{"head_dim": 64, "norm": "layernorm", "qk_norm": true, "attn_scale": 0.125, "init": "orth", "init_std_down": 0.00525, "beta1": 0.9, "warmup_steps": 210, "decay_shape": "linear", "seq_len": 1024, "train_tokens": 162400000}
MLP neurons of a small language model. Each row is named by its layer, matrix (down: output weights) and neuron, and shows model dimensions 192-255. Each number is 128 + 32 x the weight over its row's rms, rounded and kept within 0 to 255. A neuron's up and down rows have the sign that makes its largest values positive.
A block is one neuron, or neurons of one layer that tend to fire together. After each block is what it responds to, as a language model described it from the Wikipedia text at the highest values.

L7.down49 [110 128  99 144 152 105 146 102 155 141 112 149 159 123 174 185 143 118  79  88 172 161 101  94 153 121  50 106 130 156 151 111 161 136  92 130 108 193 125 140 161 136 136 145 124 135 166 123  77 137 139 123 163 136 108 137 110 170 135 192  73 156 159 132]
L7.down467 [113  73 137 116  95 163 100  77 205 130 151 127 181  93 149  92 148 148  95 129 119 166 142 134 155  94 110 120 112 183 156 132 107 145 122 133  91 100 125 171 166 115 123 104 103 122 120 177 183  98 189  79 155 160  96 201 184 138 105 147 121  72  22  87]
L7.down501 [163  86 175 177  76 130 143 148 180 142 109 148 163 107 105 119 143 152  90 147 130 131  82 118 112  94  98 177 160 167 100 139 154 143 153 135  74  92  70 159 107 169  99 121 175 127  58 116 180 158 132 177 139 127 100 151 134 157 120 164 159 160 129 115]
L7.down653 [ 83  84 157 157 135 202  86 130 113 116 147 143 166  78 108 129  93 120 160 132 153 141 113 116 155 168 168 133 130 156 113 143 102 138 168 118 173 106 115 161 152 122 154 114 129 149 124 103 115 162 154 137  70 143 119 103 100 125 108 132 171  86 183 114]
Responds to: Dates and numbers in infoboxes

L7.down5 [172 159 100  92 112 122  57 158  99 116  49 151 114 117 150 118  82  82 132 125 203 132 102 146 124 161 121 186 144 137 123  92 222 122 115 141 145 212 141 109 143 126 155 132 161 155  69 166 124  66 128 118  74 134  90 125 184  82 135 104 102  86 118 159]
L7.down139 [127 145 171 139 108 124 153 117  92 115  74 135 171 133 162 116 102 101 125 128 170 170 120 140  97 195 140 178 149  79 122 134 106 144  91  95 127 153 148 162 119 208 119 150  27 195 117 111 106 129 134  99 112 116 145 147 144 106 164 111 140 115  39  78]
L7.down187 [133 141 153 118  44 129 135 152 104 126 105 147 109  83 136 131  79 102 145 152 161 142 184  95  99 147  94 154 137 140 112 203 148 130  99 130 115 126 109 142 151 170 133  97 113 166 131 133 108 155 125  76  78 105 143 133 107 165 112 148 153 143  65 122]
L7.down570 [172 138  92  43  15 148 123 113 144 166 163  99 191  74 121 124 105 134 126 126 160  75 162  76 110  62 172 127  60 126 129 158 161 160 113 142 139 141 149 144 112 134  97 147 103 160 145 122 148 113 146 138  78 158 132 151 178 102 162 161 167 159 119  79]
Responds to: Person-role noun endings

L8.down8 [166 156 103 148 146 116 121 112 134  76 145 148 194 126 152 120 171 132 183 134  83 120 163 119  60 112 117  93 125 164  86 114 124 214  93 120 101 107 139 109 139 133 145 101 110 141 149 116  82 127 131 108 122 168 167 161 128 161 169  74  94 182 134 132]
L8.down46 [114  98 141 125 141 115 114 119  98  55 118 123  81  89 138 121 141 122 149 132 103  88 134 119 136 144  33 104 132 114 142  90 113 157 110 108 160 111 143 164 133  54 142  85 117 110 113 121 120 164 164  92 148  66 140 216 128 111 145 172 103 134  76  62]
L8.down65 [139  98  89 121  90 161  71 156 148 123 149 150  68 146 175 131 149 162 112 103  69  87 133 140 124 125 116 109 103 144 172 121 141 140 143 127 140 143 149 151 155 102 149  86 153  86 103 112 153 117  76 165  96 142  85 143  71 125 134 179 141  85 104 113]
L8.down403 [103 105  70 162 199 141  78 100 146 150 173 126 131 131 127 124 116 134 115 144 142 136 152  92 107 150  95 121 105 102 153 162 145 145 131 120 149 157 145 119 108 119  93 143 149 164 102 133 127 107 181 105 211  92 138 103  63  98 147 111 115 106 135 166]
L8.down488 [154 128 172 188 110 161 132 124 142 109 121  95 119 110 138 166 136  66 125 103 201 138 154  72 100  67 129  96  58 125 159 159 155 133 107 133 110 108 122  92 130  93 124  71 138  79 154 126 133 136 157 152 151 142  78 153 163 149 146 100 166  67  76 144]
L8.down549 [ 87 178 124 141 127  95 118 177 137 174 188 134 156  51 143 154 180 121 125 103 209 174 103 147 133 120 158 134 171 152 112 135 127 168 100 105 112 126 117 122  61 171  91 139 116 122 104 190  90  81 159 104 141 164 167 116  98 117 161 119 141 156 109 160]
L8.down601 [ 43 145 110 142 102 134 137 114 164 162 102 115 110  91 180 181 137 119 164 121 193 156 108 146 150 148 189 122 173 178 130 106 110  98 145 101 121 122 173 150 133  85 122  73 135  87 122 122  76 151 123 138 146  95  86 115 147  99 140 126  64 141 141  86]
L8.down684 [ 96 150 104 193 102 144 107  78 123 124  66 111 153  86 118 122  96 152 104 149 138 176  91  73  99 119 177 166 127 124  84 130 118 126 204 133 132 122 105 110 119 161  63 145 148 179 128 125 162 151 166 146 134 221 147 206  95 173  99  97 126 116 159 120]
Responds to: Final word-piece in proper names

L9.down590 [ 52 101 133 125 206 121 181 134 130 161 163 128  99 110 202 123 136 141 135 102 125  99 139  41 166 183 109 206 117 136  76 109 117  87 106 184 176 133 126 165 131 133 110 152 122 123 161 102 110  92 122 112 143 142 171  87 146  83  65 146 137 131 119 141]
L9.down670 [168 137  93 151  99 150 128 125 101  59 102 114 104  91  77 148  76 175 104  80 128  86 141 123 181 141 112  66 116 118 172 179 146 132 126 148 119  93 204 161 186 150 178 146 148 144 108 144 125 137 129 145 119 115  79 164  96 108  96  91  86 172 140 125]
Responds to: Infobox field starts

L8.down212 [111 116  97  97 145 163 209 122 167 129 160 116 122 129 175 139 107 125 118 108 112 137 133 133  80 159 128 159 159 153 150 123 149 172 119 108 125 180 154  78 137 137 118 131 129 104 153 147 161 123 153  78 147  97 106 106 160  93 130 139 166 157  88 129]
L8.down382 [110 106 152 121 145 126 132 200 157 192 122 147 140 115 140 175  91 104 110 106 124 166 190 154 137  80 149 106 123  91  86 141 152 188 115 124 168 136 152 140 138  82 137  98 186 154 155 184  65 110  94 150 135 131  97 164 127 126 142 141 134 141 121 144]
L8.down401 [109 184 154 109  28 139  70 149 158  62 189  84  95 123 131 140 109 168 115 128 131 129 118 116 117 131 200  81  95 160 118 133 165 165 127 107 163 121 174 134 140 149 113 172 167 128 137 170 120 134 106  81 140 146 146 121 157  22  89  91 174 115 143  95]
L8.down527 [183 115 143 126 150 192  96 152 221 164 116 164 195 136 141 129  72 111 126 153 117  41 119 130 141 129 122 146 153 112  56 172 119 154 205 107 117 188 122 133 135 190 108 119 143 163 125 104 145 117 151 183 136  95  85 124 125 123  92 139 146 115 169 125]
L8.down540 [117 105 152 151 130  93 111 142 122 161 109  94 193 171 162 176 138 186 120 151 115 119 111 165 120 172 161 136 151 120 133 157  90 117 177 162 178 153 116 117 141 178 103  87  68 156 102 133  85 156 196 133 147 124 134 174 126 160 115 191 136  76  68  98]
L8.down547 [ 75 162 148 113 119  95 119 168 157 118 118 112 138  76 117 129 147 133 161 190 157 111  60 179 127  88 100  73  65 156  86 178 213 149 146 151 121 113 119 168  61 143  75  72 134 221 115 116 105  89  66 189 141 115 134 146 114 127 142  96 205  42 104 106]
L8.down652 [105  93  98  91  98 151 122 157 127 158 177 137 179 116 121 152 106  87 123 148 194  87 153 124 170 173  44 139 127 116 143 115 107 179 113  32  91  80 135 150 138 152 140 119 168 147 141 125 121 104 146 142 137 100 195  57 130 150 121 109 112  59 133 112]
L8.down681 [ 88 172 134 181 119 152 132 154 105 147 118 159 116 187 104 135 149 172 162 120 127 134 174  96 118 127 118 123 108 120 125 105 125 108 166  90 141 120  60 125 116 172 158  98 153 113  44  81  81 172 157 118  90 124 135 129  95  90  95  71 191 159 103 128]
Responds to: Formulaic encyclopedic continuations

L8.down138 [177 100  97 125 118 144 126 151 100 111 104 138  88 153 158 164 153 196  57 166 107 102 146 102 120 135 136  82  53 155 142 153  78 120  91 125 125 143 131 103  98 154 120  96 138 151 104  92  90 148 119 145 108 125 167  42  82 184 205  94 184 118 191  96]
L8.down197 [107 174 134 100 137 123 173 129 139 121 128 183  85 110 156 115  97 128 140  79  96 113 103 121 160 110 148 138  73 173  86  67 105 115  97 128  99  87 103  61 178 137  62 158  98 149 125  87  93 125 118 110 127 138  93  95 113 138  80 111  90 172 106 101]
L8.down374 [103 172 107  80 147  68 122 139 187 193 181 150 137 134  79 116 113 143 137 153 146 169 132 163 140  77 150 173  89 102  84  80 202  49 132 131 128 162 169 129  49 145  96 113 108  98 142  99 149 127 131 155  59 135 135 127 159 154 173 106 158 204 140 201]
L8.down442 [148 105 101 116 116  64 126 161 113 101 155  74 109 128  66 127 111 140 145 105 113 130 157 145  83 135 139 132  94 137 115 107  38 122 156 111 148 102 114 140 176 206  68  87 101 139 112  67  87  93 109 129 127 118 161 159 113 159 201 141 120 133 135 135]
L8.down487 [113 131 137 148 119 117  69 151 116  97 152  88  55 121 123  87 135 125  77 105 135  83  97  88  33 168 150  85 183 149 133 179 101 136 167 155 170 118 133 153 101 100 116 127 174 208 184 159 147  93 142 181 124  95  99 109 140 150 172  87 144 141 142 104]
L8.down510 [100 166 102 183 113 140 119 102 116  70 136  75  34 148 102  75  99 152 112 135 109 191 102 141  64 102 132 120 135 172 145 149 138 107 111 115  93 112  83 171 133 124  98 172 149 157 157 113 102 133 133  97 121  95 157 126 139 107 160  78  99 121 128  94]
L8.down528 [ 80 111 120 121 186 106 135 141 158 142 166  86 128 173 113 121 106 139 160 142  75 126 135 135 139  40 129  37 123 120 118 118 157  94 149 126 147 119  85 162 101 171  74 139 127 155  95 162 159 131 124 156 113 118 153 120 141 181 118 144 104 154 125 141]
L8.down639 [119  99 133  74 154 129 113 151 140 168 167 155  90  81  78  80  75 170 126 141 221 166  82 101 146 152 145 132  85 138 100  80 112 150 180 135 106 108 136 150 114 111 158 136 139 118 123 166 114 143 184  83 150 174 157 130 122 122 213 136 176 157 191 164]
Responds to: Post-subject elaboration points

L9.down268 [182 152 164 106 103 157 102 119 114 153 112 135 177 117  64 114  70 104 144 131 134 200 113 169 143 130 157 121 144 129 163 141 142 134  48 103 111 112 102  82 104 119 126 110 128 100 139 131 148 104 151 118 132 117 121 105 108 135  95 146 142 165 171 196]
L9.down467 [144 113 128 121  94  77 102 184 100 191 122 139 149 156 117 158 159  94 116 136 144 183 118 128 101 151 104 117 154 134  90 114 131  94  89  93 110 111 154  84  40 112  82 103 124 167 119  89 136 144 105 115 143 139 174 134 128 187 117 118 143 103 155 119]
Responds to: Appositive head nouns

L8.down23 [152 124 177 143 116 118  71 154 126 136 133 108  82 122 153  73 152 126 202 195 150 106  89 140 147  80 113 116 139 119 143 157 168  94 118 104 104 131  67 126  94 126 155 105 129 164 113 101 143  40  73 153 153 152 160 107 136 135 128 115 143 132 126 158]
L8.down174 [170 156 156 134  85 143 136 164  98 171 151 136  72  90 117  72 149 132  86  83  92 136 143 158  36 135 113 100  59 196 158 130 111 107  93 136 118 135 105 144 118 168 122 141 134  77 112 134 176 180 142 104  92 146 196 105 142  79 207 178 121 130 140 154]
L8.down240 [165 117  94 176 141 142 122 102 157 124 147 144  73 219 124 121 117 160  79 113 105 194 175 147  88 131 191  98 123  85 104 107 154 104 132 142 125 132 131  89 156 140 157 151  62 189  75  80 170 153 147 183  73 101  98 113 118 100 138 182 140 154  99 167]
L8.down319 [187 112 131 145 102 190 106  84 112 113 164 143 130 132 143 108 132  84  54 143 174 142 157  84 128 149 119 107 110 108 126 133 154 117 144  96 165 162 212 137 114 145 123 105  98 133 195 201 152 101 120  97 142 186 148  71 165 173 147  97 114 144 131 119]
L8.down339 [108 111  87 133 131 153  68 144 104 113  51 187 178 146 130 178 120  61 172 136 132 166 128 116 134 215 183 143 160 151 107 131 178 140  85 125 116  94 176 134 123 105 153 107  94 145  74 150 142 127 124 123 152 116 137 150  96 169  98  91 117 152  52 124]
L8.down420 [139 154 152 135 147  97 132 137 146 133 103 170 133 128  93 131 150 126  97 104 145 104 191 194 149 148 141 105  71 140  95 159 220 216 137  89  57 138 150 100  85 127 132 111 159 164 146 135 156 119 126 155 175 144 128  92 131 150 124 117  91 110 174 149]
L8.down443 [136 131 122 191  65 120 107  94 126 154 141  93  74 120 158  95  61 133 129 110 119 138 143 119 125 112  97 147  81 104 109 111 122 108 111 108  82 159 138 178 117 116 104 168 108 188 104  91  86  76 214 124 136 170 143 172 117 140 143 171 125 108 155 136]
L8.down605 [140 118 135 119 160  70 164 143 125 173 116 122  97 186 120 122 189 144 139 113 148 127 152 162 106 110 158 113 136 130 103 147 108  93 168 112 166 132 164 123 118 176 179 131  63  75 135 100 110 163 119 172  84 195 114 149 114 153 112 122 130 151 134 153]
Responds to: Definite-reference head nouns

L9.down216 [ 91 148 108  91 160 103 111  88  93 187  88  81 157 209 120 129  84 100 145  86 140 109 148 145 177 104  90 147 119  62 160 124 133 126 112 128 140 145 129 113 130 128 133 173 134 120  91 106 129 118 131 123 121 105 120  74 190 136 156 155  99 145 116 142]
L9.down416 [136 162 125  69 137 132 133 135 104 168 139 107 165 142 101 145 107 174 113 180 105 173 140 190  84 137 126 188 130 146 143  77 180 163 104 107 137 189 116 138 135 114 137 154  91 106 132 158 139 128 151 128 168 112 108 111 129 169 153 184 118 107 123 140]
Responds to: Parenthesis after noun phrases

L9.down104 [153  73 132 107 110  95 172 123 126 182 202 135 100 139 148 157 139 125 127  73 128 156  71  98  79 170 156  76 104 123  80 128  48 152 124 115 136  85 103 110 150  94 106  85 157 167 146 122 123 155  98 152 165 135 144  70 163 118 135 146  98 161 183 167]
L9.down155 [113 162 154  79 170 108 106 153  77 142 151 101 120  73 108  72 124  92 123 175 128 146 130 164 194 168  71 106 216 116 149 159 103 172 103 139 113 132 145 195 126 108 108 144 181  47  71 162 170 124 115 125 130 188 123 129 133  98 114  92 155 156 108 136]
Responds to: Sentence subject end

L9.down82 [118 165 175 119 113 142 139  64 184 144 131 117 123  70 137 165  99  74 143 168 189 161  98 151 141 125 131 119 173 181 144 139 114 127 138 145 110  64 135 117 139 169 100  60  93  99 150 209 123  94 131 214 117  99  95  92 165 156  70 153 122 112  90 132]
L9.down204 [115  74 102 121 119 184  84 116 167 164 124 119 159 107  83 168 114 127 139 136  87 155 148 150  99 155  85  61  97 121  85 108 110 103 122 141 102 112 139 173 152  98 122  98 158 109 136 117  81 109  97 168 127 187  99  92 122 147 162 174 153 123  71 181]
Responds to: Role and occupation nouns

L9.down401 [174 115 123 150  56 141 125 136 112 106 185 126  86 109  96 120 135 110 176 157  85 134 127 172 104 143 133 115 110  88 132 132 185  69 116 128 139 167 140 132 160 105 193 144 117 149  85  60 172 155  78 111  93 151 151 100  86 133 127  99 139 155  55 182]
L9.down630 [ 76  91 115  85 106 112  65 149 143 123 127 118 179 173 141 148 148 235 136 166 168 117 113 185 159 141 110 121 100 113 125 108 217 133 161 128 117 118 135 163 219 121 223 149 153 130  79 148 146 155  95 124 135 149 117 109 116 148  85 140  89  99  98 111]
Responds to: Institution name head nouns

L8.down38 [ 85 104 183 185 197 156  72 169 104 185  76 157  94 112 141 121 127  96 139 163 122 116 166 153  85  87  49 142 110 151  90 132 187  73 109 113 108 120 128 132  86 125 194 168 102  98 141  77 131 114  96 140 119 115 152  67 104 171 146 188  91 143 131 177]
L8.down57 [143  77 116 119 100  69  60 198 103 141 127 127  88 137 144 215 109 119 105  69 127 134  99  71 146 174 131 154 140 132 114 130  88 117 110 154 173 100 142 108 102 173 141 108  83 164 201  63 111 141 141 113 160 129 119  97  97 133 135 179 177 138 120  92]
L8.down189 [135 154 147 104 120 114 155 142  63 192 118 151 132  89 151 142 156 150 136  98 149 136 108  67  75  97  81 194 137  71  65  96 129 120 144 111 105  79 117 120  89 167  73 112 109 160 120 112 152 157 118 140 150 121 148 144  92  95 134 164 103  84 142 124]
L8.down289 [144 125 119 103 140 166 125 159 121 145  92 128 177 199 123 149 124  86  84 120 120 105  95 100 125 136 110  89 116 129  98 110 142 162 121 120 155 129  67 129 113  98 145 107 136 128 126 120 150 106  74 112 126 147 230 123 166 124 136 130 143 150 117  90]
L8.down299 [114 106 143 152 154  79 119 195  75 124  97 138 165 157  92  81 122 135 190 165 172 150 180 110 128  95  71 135 105 138 182 101 148 117 147  73 150  94 103  69 134 201 199 124 125 129 138 105  71 128 112 157 123 108  96  66 111 100 128 151 138 140 124 155]
L8.down305 [ 75 112 176  92 162 136 133 133 148 142  77 157 171 124  95 194 147 152  63 137 181 148 133 171 164 179 143  97 166 132 105 110 115 132 132 146  95 120  91  71  79 146 198 134 120 113 128  90 106 166  90 145 129 157 107 122 160 119 101 143 129 114 108 134]
L8.down482 [ 91 130 145 139 121  99 108  99  84  92  58 163 105 103  88 117 154 140 177 128 108 169  33 185 138 125 110 135 155 113  90 131 226 155 122 175 101 142 108 162 158 126 160  67 120 183 152 116 149 109 100 166 117 116 134 124 122  77 143 126 163 106 142 139]
L8.down539 [176 130 112  96 165 105 147 114 123 123 123 136  73 125  42 129 137 126 122 168 126 156 142 139 102 104 141 119 127 108 131 109 163 102 151 115  90 122 158 133 125 156 102  65 146 224 125 111  94 131 131 123  64  73 144 102  83 162 181 129 100 148 106 140]
Responds to: Completing split personal names

L7.down218 [120 190 161 162 123 162 156 120  88  75 152 132 111 107 168  81 151 178 129 107 147 179 109 139 107 123  99 102 136 152 107 161 134 147 128  69 147 125  76 145 120  92 116 164 111  77 107 106 145 155 132 175  93 153 138 168 194 135  57 111 106 118 105 139]
L7.down232 [106 110 161 148  81 137 110 155 150 136  87 115 143  69 120 165  98 118 126 145 161 134 152  99  59 104 113 132 172 144 124 150 108 195 123  73 119  78 154 102 119 134 140 113 104  80 140 132 147 140  91 129  93 115 176 108 160 138 108 126 117  87 108 114]
L7.down551 [111 138 179 106 121 125 126 116 174 141  97 152 118 115 148 121 147 102  93 128  25 125 110  99 110  76  74 101 190 128 142 153  73 101  89 179  90 134 142  92 135 102 130 149 133 113 125 175 124  91 133 152  83  99 133 112 101 123 131 126 105 217 112 111]
L7.down646 [138 196 156 124 153 135 138  96 163 143 150 156 116  90  87 114 139 158 155 132 195 150 101  78 131  51 109  77 171 127 166 172 109 126 163 158  88 142 132  85  81 159 134 159 113 168 164 134 108 102 188 156  51  97 125 148 131 112 115 156  69  82 161 150]
Responds to: First-name endings

L7.down27 [171 164  84  84 132 145 145 156 137 148 151 147 125 125 100 172 127 163  73 141 104 123 154 127 120 126 168 154 146  96 142 138 107 127 145 154 148 109 107 171 145 157 105 152 115 121 135 135 137 118 106  68 123  82 100 139  89 146  72 102 169 176  94 122]
L7.down80 [ 79 149 109 112 145 145 146 183 183 122 132 138  88 113 122 135 175 172 177 128 110  83  86 107 113 135 153 111 182 108 148 106  96 153 102  66 105 130 125 101 137 178 141 113 140 134 152 160 154 135 107 143  84 107 105 104 157 124 138 144 158 163  95 137]
L7.down330 [140 143 107 186 134 107 147  88 171 145  27 111 106  85  60 110 143  70 132 142 118 170 129  96 149 145 119 140 107 110 115 135 164 182 134  89 139  81 124 233  99  85 157 129 172  64 163 166  72 111 143 100 135  84 117 115 115 162 132 148 194 185 109  98]
L7.down488 [176  95 132 177 131 108  96 194 215 187 173 186 182 135 204 192  85 100  95  90 170  91 147 122  67  85  84 111 155 117 114 114 141 171  87 101 107 141  96  89 166 140 131  90 133 139 162 106 184 130 155  97 113 141 111  77 105 143 118 155 155 173 130 111]
Responds to: Mid-name connectives and suffixes

L7.down245 [126 178 156 109 103 109 106  82 189 118  93 164 135 145 167 154  63 119  84 125  88  85 148 148 104 134 182 132  97 163 131 174 163  85 139 131 141 129 155  80 134 122 153 193  90 160  94 165 157 124 159 155 137 118 137 124 163 134 163 141 178 213 106 105]
L7.down300 [130 152 105 102 165  88 133 123 153 141 174 125 137 127  89 104 140 101 131  95 132 117 152  78  74 180 146  94 116 123  87 153 141  95 149 122  95 217 164 102 122 120 132  80 138 155 103 157 164 143 104 178 123 128 206 117 145 106 176 176 139 161 101 134]
L7.down355 [115  95 157 178 125 171 141 180 183 130 164 136  86  85 101  89 152 122  78 141 144 173 135 191 136 123  80 117 196 116 138 127  93 120 121 131 131  61  83 122 138 164 163 164  94 125 100 162 182 170 139 132 114 136  59 108 163 109 113  70  93 175  91 156]
L7.down394 [157 114 167 157 173 188 136 148 118 178 208 125 123 132  95 111 112 126 141 126  91 169 147 169 116 140 149 130 100 130 142 175 120  79  85 146 125 195 119  77 127 150  49 185  91 181 184 119 114  82 133 112 118  65 118  90 128 157 141 114 101 118 113 157]
Responds to: Clause-starting subject pronouns

L8.down7 [121 118 100 156 100 125 161 143  99 215 156 188 134  90  32 121 112 133  89 102 129 142 172 159 122 142 131 103 139 128 162  80 120 134 126 134 133 134  86  84  90 137 131 162 150 119  79  97 127 100  85  83  94 151 111 151 115 107 108 115  99 129 152 133]
L8.down30 [130 134  86  40 117 120 118 161 181 126 144 202 168 133 147 138 150 120 100  73 129 107 124 120 159 149  95 140 171 141  68  90 129 160 104 126 126  85 159 113 106 176 188 126 156 128 109 175 123 166 137 146 198 189 116 130 170 132  88 174 172 122 126 118]
L8.down194 [167 185  85 166 122 167 125 129 154 178  95 131  61 106 140 131 101 106 141 135 142 138 159  67 120 125 154  82 111 171 148 127 175 140 129 121 164 111 150 158 169  86 121  74 104 164  66  96 140 181 137 146 107 139  92 141 128  86 133 158 162 138 134 154]
L8.down275 [123 128 140 144 111 152 104 143 112 172 140 117  72  67 115  85 119 122 124 116 103 143  91 109  94  69  73 101  80 184 179 135 135  81 125 104 132  97  87  92 137 158 118 184  71 114  93 174 102 135  66 119 142 118 157 128 111 105 144 164 123 147 169 184]
L8.down360 [154  90 188 230 138 141  94 115 191 134 140 128  40 114 150 140 158  77  95 127 150 155 108 138  75  79 114  65 119 129 165 126 137  96 153 113  96  82  35  72 133 165 114 153 127 162 154 139  83 123 157 154 124 180 112  80 150 194 140 182 162 123 121 176]
L8.down372 [177 147 135 177 140 132  79 130 104  90  77 136 143 115 130  93  60 164 129 110 154 127 123 154 144  84 121 171 156 127 156  79 113  91 168 104 181 172  77 169 161  98 187 160  91 148 142 107 119  85 137  82 143 172 137 162 166  96  94 142 137 126 120 129]
L8.down491 [170 160  54 152 158  91 182  82 124  61 108  94 142 186  83 108 204 180 113 165 136 128 136 133 100 127 154  93 190 160 152 142 158 134 149 129 167 148 112 128 112 112 158 162 143  99 150 133 120 136 118 131 120 167 101 115 155  94 122 119  91 174 154 156]
L8.down571 [171  99  90  76 124  90  76 193  89 140 170 175  90 122 177  88 149  49 152  96 151 148 160 135 102  63 119 147 147 154  93 188  90 116 135  68 108 141 134 116 136 151 182  92  77 121  90  89 166 132 132 161 131 137 127 118  97 128 163 104 132 118  86 138]
Responds to: Role noun endings